MLP neurons of a small language model. Each row is named by its layer, matrix (up: input weights) and neuron, and shows model dimensions 32-127. Each number is 200 + 30 x the weight over its row's rms, rounded and kept within 0 to 999.
A block is one neuron, or neurons of one layer that tend to fire together. After each block is what it responds to, as a language model described it from the Wikipedia text at the highest values.

L9.up915,207,195,199,178,191,234,209,238,236,197,196,153,180,250,209,171,194,213,149,265,177,155,224,226,185,207,178,189,180,155,246,181,183,191,233,202,155,148,217,252,212,213,190,203,131,149,235,186,243,241,247,169,203,175,256,216,210,192,193,185,142,228,121,246,209,215,225,225,162,259,213,209,248,194,246,182,185,136,162,211,200,252,199,225,198,195,183,205,224,196,191,238,193,190,189,174
L9.up1123,185,205,207,170,249,240,200,192,208,221,224,140,140,215,213,194,251,227,243,228,212,220,231,182,218,216,160,206,199,204,226,276,179,214,263,162,188,260,225,210,194,207,194,197,215,200,201,187,213,243,238,185,202,183,204,143,157,175,209,177,181,214,187,226,231,220,199,179,207,262,198,203,216,183,182,175,238,178,120,222,260,245,203,180,197,226,231,231,250,221,162,197,167,231,208,179
L9.up1754,167,202,210,205,202,124,216,215,212,153,234,220,181,210,206,222,189,202,206,223,184,141,223,186,238,170,211,204,175,189,282,166,152,181,213,146,205,214,218,162,232,198,157,200,228,202,199,189,171,215,205,223,203,203,198,237,181,200,214,254,207,223,135,215,225,243,225,142,200,272,225,121,239,183,222,219,240,171,246,186,223,233,177,163,261,204,178,208,257,208,159,187,181,251,246,169
L9.up1919,198,243,232,244,265,251,205,229,189,215,278,212,152,160,173,189,179,246,183,238,195,243,231,179,235,201,168,191,279,214,239,183,255,218,219,217,217,174,197,181,164,160,170,197,195,233,202,192,183,241,204,181,173,207,198,184,178,246,231,183,212,202,176,220,232,224,202,134,239,235,164,212,198,243,196,195,172,191,182,207,275,266,193,204,223,203,183,174,209,220,167,175,196,202,247,173
Responds to: Finite auxiliaries and control verbs right after a subject that predict a following to, not or participle, as in attempted (to), do (not), had (been).

L12.up244,199,139,228,205,136,174,172,169,180,175,154,198,188,190,194,188,208,229,202,188,219,178,178,209,185,223,198,160,235,204,175,219,239,201,174,227,220,246,199,205,198,208,218,211,227,202,204,152,161,194,200,252,206,208,224,172,184,221,199,166,215,220,230,228,218,211,176,213,177,167,253,220,204,194,205,216,231,174,172,269,192,254,148,209,179,198,265,144,189,181,174,245,182,194,165,207
Responds to: First token or piece of a person's given name at the start of a full name, mostly in lists and tables, e.g. Al|ina, En|zo, El|ke.

L9.up128,163,168,229,228,186,219,201,199,208,215,181,199,204,157,194,159,243,212,184,209,147,113,209,181,180,171,232,257,212,183,233,188,163,181,225,157,258,169,166,224,152,169,221,201,152,239,170,228,207,171,158,168,177,197,193,165,184,195,188,182,148,197,263,198,210,179,189,175,241,157,224,199,176,184,203,221,164,235,200,173,222,225,187,213,161,214,210,222,217,257,158,184,202,203,231,199
L9.up829,230,186,185,216,170,252,194,200,199,271,236,238,182,208,213,181,227,202,163,171,150,154,179,153,207,159,179,173,202,222,211,258,132,242,206,222,222,220,194,157,237,172,191,154,271,221,158,146,180,216,236,218,164,168,167,170,163,200,227,183,223,217,221,252,159,208,210,245,199,190,158,126,206,204,193,212,233,196,233,233,190,222,188,155,209,209,217,172,232,210,180,262,201,186,175,199
L9.up1108,220,182,231,165,135,168,225,233,162,202,170,212,202,156,178,253,234,188,206,217,198,183,214,167,189,201,197,250,179,205,185,191,185,204,180,191,235,188,192,211,178,212,274,208,202,184,142,217,261,184,232,232,222,187,218,162,150,202,145,222,205,137,223,230,195,216,181,170,146,213,249,198,196,215,205,149,204,238,238,217,163,221,227,196,159,203,268,186,207,189,145,254,214,204,162,198
L9.up1190,219,211,225,217,173,195,178,206,145,243,224,202,220,236,180,151,215,192,214,212,183,189,159,222,187,154,235,233,221,182,259,206,202,240,173,163,195,216,157,259,164,266,185,247,161,209,184,220,237,145,209,230,161,200,232,175,147,230,186,191,215,166,197,167,146,174,188,234,222,161,195,148,179,203,206,223,212,209,234,208,195,213,182,181,148,192,187,217,204,194,196,164,291,217,149,189
Responds to: First names or opening name pieces of people, mostly in table cells after a pipe, such as election candidate lists (Michael, Donna, Keith) and rosters, sometimes in lists or prose after commas.

L8.up660,197,152,219,187,163,142,194,210,186,186,124,190,218,162,189,170,238,147,240,206,200,181,215,152,242,212,209,232,226,180,190,204,219,178,216,231,207,233,199,184,175,138,190,201,228,213,190,184,210,168,200,163,214,253,203,194,192,197,227,164,215,189,219,215,197,217,187,196,218,185,235,138,184,207,205,151,174,150,207,262,220,211,212,173,169,175,226,165,183,190,187,210,229,187,199,190
L8.up1086,201,194,207,201,145,175,166,185,188,238,189,244,189,190,180,205,209,216,235,192,182,190,179,232,223,206,229,189,229,189,185,172,203,153,205,123,232,251,179,185,215,197,229,176,252,234,220,156,277,141,211,246,239,196,228,150,189,196,175,193,204,201,248,234,187,210,198,199,163,190,209,191,208,164,221,197,221,206,253,240,196,217,132,173,106,215,255,175,184,217,245,236,193,182,124,173
L8.up1317,247,159,194,202,139,226,227,224,251,208,197,234,230,196,180,202,252,245,208,176,152,171,186,180,151,221,253,204,177,266,167,218,198,174,204,166,239,218,191,159,199,171,223,196,208,227,177,231,254,148,222,245,199,208,207,165,182,215,198,150,195,164,262,218,236,180,172,197,234,204,210,165,205,147,202,204,246,236,225,190,171,266,176,248,112,156,205,189,221,237,226,239,185,141,185,175
L8.up1494,167,180,121,174,202,206,171,215,211,252,188,211,233,192,194,194,250,218,192,208,236,133,228,229,209,217,219,169,158,225,158,175,233,222,153,179,156,174,177,251,189,183,149,154,228,202,188,176,262,152,200,208,178,170,176,183,220,205,181,238,240,209,174,175,196,200,176,195,185,195,224,177,154,167,226,203,228,200,248,202,181,180,181,259,185,229,231,171,186,217,209,155,223,221,217,250
Responds to: First names (or their first word piece) starting a person's full name in tables, lists and prose, such as Carol, George, Bob; also town names in tables.

L9.up397,159,193,204,215,169,200,168,217,178,234,213,189,248,196,289,202,240,227,179,158,185,204,222,163,194,211,158,234,148,214,186,180,138,217,222,157,212,248,221,207,203,146,215,187,214,240,185,214,278,197,202,228,175,204,235,235,165,169,222,147,248,176,182,158,224,199,104,207,201,153,173,155,178,197,208,218,176,155,204,166,212,164,194,215,218,205,185,235,223,229,242,179,219,183,136,202
L9.up462,189,229,219,244,192,179,218,147,216,233,195,197,256,254,299,224,205,166,264,248,243,137,228,178,184,198,186,231,221,194,240,182,194,201,207,174,214,157,185,218,216,215,216,194,207,236,205,180,213,199,244,231,186,213,147,179,220,195,181,172,176,183,178,189,119,183,167,190,250,198,171,187,202,245,209,157,224,179,232,133,202,176,244,157,185,176,201,163,196,231,129,235,216,155,152,162
L9.up556,149,170,221,234,219,192,249,182,184,246,177,198,217,165,244,209,211,239,236,228,122,182,184,212,184,200,196,229,257,196,207,167,207,209,196,167,196,143,229,203,201,221,176,236,204,262,231,259,221,223,184,186,203,226,142,177,215,207,233,199,161,223,209,186,186,198,162,226,256,201,115,211,187,273,175,223,221,206,108,175,166,116,144,183,209,203,183,210,207,203,166,177,217,203,145,197
L9.up803,226,253,273,173,201,214,205,134,156,227,206,188,210,189,205,204,219,175,221,199,176,204,250,183,182,206,169,230,204,124,210,189,164,188,140,200,169,168,180,227,204,158,162,148,197,224,267,206,228,195,226,199,186,246,151,246,250,166,238,222,184,181,169,209,176,203,189,211,271,212,149,190,226,222,151,179,196,223,199,227,207,217,186,228,214,195,209,196,223,194,129,229,166,205,168,205
Responds to: General nouns and pronouns for groups of people, such as women, men, girl, anyone, everyone, often right after a preposition or article.

L8.up109,189,198,202,202,179,215,190,200,229,172,195,197,266,194,169,230,246,190,223,227,210,198,212,215,196,195,268,194,185,216,199,171,186,162,226,199,227,228,201,177,187,187,240,233,258,252,203,212,196,200,159,226,228,227,206,162,185,213,198,185,223,121,179,154,214,171,130,206,171,179,183,179,214,201,204,255,152,191,192,172,216,141,182,213,224,207,191,201,217,196,167,227,211,230,176,128
L8.up1205,190,195,244,203,167,156,248,188,232,193,194,220,184,192,224,200,216,256,215,175,163,178,215,209,215,217,205,147,232,186,225,206,218,171,220,220,133,234,175,195,182,152,229,156,208,156,156,207,171,187,273,162,193,258,185,191,185,239,226,194,154,220,190,213,169,232,175,246,169,229,192,217,188,199,206,182,211,171,225,176,183,203,227,240,178,238,231,205,211,217,140,228,294,217,233,208
L8.up1341,213,216,131,124,226,212,179,189,262,243,176,187,201,221,226,162,217,220,214,165,201,213,195,182,172,173,204,250,235,215,172,219,204,246,239,224,212,177,99,258,168,178,227,202,203,192,231,91,128,134,219,214,193,176,207,236,216,158,184,179,179,206,211,239,165,184,227,194,173,217,159,167,195,190,201,215,165,176,193,145,232,191,184,164,174,184,165,135,259,195,157,262,182,204,232,205
L8.up1542,209,190,200,201,162,199,195,207,249,217,196,211,148,188,181,212,173,190,211,212,214,161,196,214,160,215,216,223,179,227,167,206,185,167,196,201,194,187,202,185,194,202,208,305,222,194,202,195,238,206,174,197,178,219,178,183,189,232,218,215,216,206,235,174,225,188,132,230,255,233,178,223,188,225,214,212,170,180,146,210,218,207,145,205,197,209,187,209,227,231,173,174,151,225,208,190
Responds to: Subject pronouns opening a clause, mostly she (also he, who, it), often after where, while or as; also closing == of section headings like ==History==.

L8.up138,238,199,162,225,232,222,243,219,168,235,190,205,198,201,228,253,198,202,195,235,228,123,237,209,169,179,213,208,256,200,253,183,172,227,190,158,168,191,195,206,182,208,219,159,202,205,172,187,184,248,226,200,207,192,207,188,211,208,153,176,170,207,225,173,173,209,202,212,198,197,179,207,111,206,222,195,179,162,248,215,167,215,194,202,230,223,249,231,255,217,203,239,249,216,290,185
L8.up558,215,254,219,198,191,208,211,186,164,177,185,179,126,173,252,201,206,200,207,193,210,243,173,188,239,234,204,237,231,184,185,181,142,192,214,232,139,208,198,267,167,168,193,180,234,253,161,211,281,179,231,181,160,129,166,155,191,191,179,232,173,179,191,230,223,188,165,191,155,215,248,191,193,186,242,182,206,191,162,169,208,194,231,197,159,197,167,221,211,189,189,214,200,235,180,138
L8.up589,243,276,269,175,191,199,225,201,194,204,226,165,163,175,185,211,178,225,167,237,199,177,188,208,243,182,148,190,169,249,256,179,216,164,222,220,204,253,225,217,215,193,227,171,253,198,224,215,197,231,213,219,183,213,202,252,160,199,198,163,174,161,237,228,209,235,225,154,207,250,218,209,203,205,202,237,218,220,177,192,219,240,204,174,229,190,235,204,229,209,188,184,150,220,191,188
L8.up914,168,179,251,216,201,205,194,189,202,250,234,153,177,227,202,242,213,187,190,206,213,186,167,195,169,230,195,221,183,210,187,197,242,206,192,210,196,208,182,217,201,185,173,210,195,207,182,217,196,192,200,162,223,126,138,222,197,191,176,220,167,176,161,144,260,238,200,237,208,188,155,159,240,135,197,169,219,242,213,234,205,256,263,201,235,196,219,177,180,156,172,199,178,161,169,240
Responds to: Finite verbs, mainly had, has, have (also was, is), right after a subject or relative pronoun, as in "that he had refused" or "which had been given".

L12.up699,228,229,156,209,157,145,154,162,234,228,147,166,206,191,232,199,207,172,222,244,146,177,184,202,186,183,166,183,183,181,198,196,196,171,209,135,193,191,200,247,187,206,205,188,234,182,251,169,162,222,131,166,203,202,198,205,200,165,180,194,210,167,108,163,158,185,216,215,173,160,130,192,188,239,165,145,212,174,200,282,183,169,205,152,261,177,216,169,239,253,201,207,227,226,190,210
Responds to: Nouns for people, mostly female kin and gender words (his wife, the daughter, Women's) and plural -s on group nouns (Volunteers, Republicans).

L12.up1683,218,238,269,231,201,191,235,166,172,216,250,239,192,131,194,180,207,239,190,207,169,197,250,170,207,236,162,211,174,198,206,167,196,195,162,203,187,265,217,197,183,211,241,246,164,239,220,208,222,279,172,231,240,168,191,212,183,235,224,179,200,207,215,231,226,217,152,166,239,221,209,180,176,193,156,212,199,221,141,217,206,229,192,161,188,225,142,205,211,200,189,248,157,134,211,198
Responds to: Forms of have (has, had, having) used as a perfect-tense auxiliary, as in what had happened, having broken, had been devastated.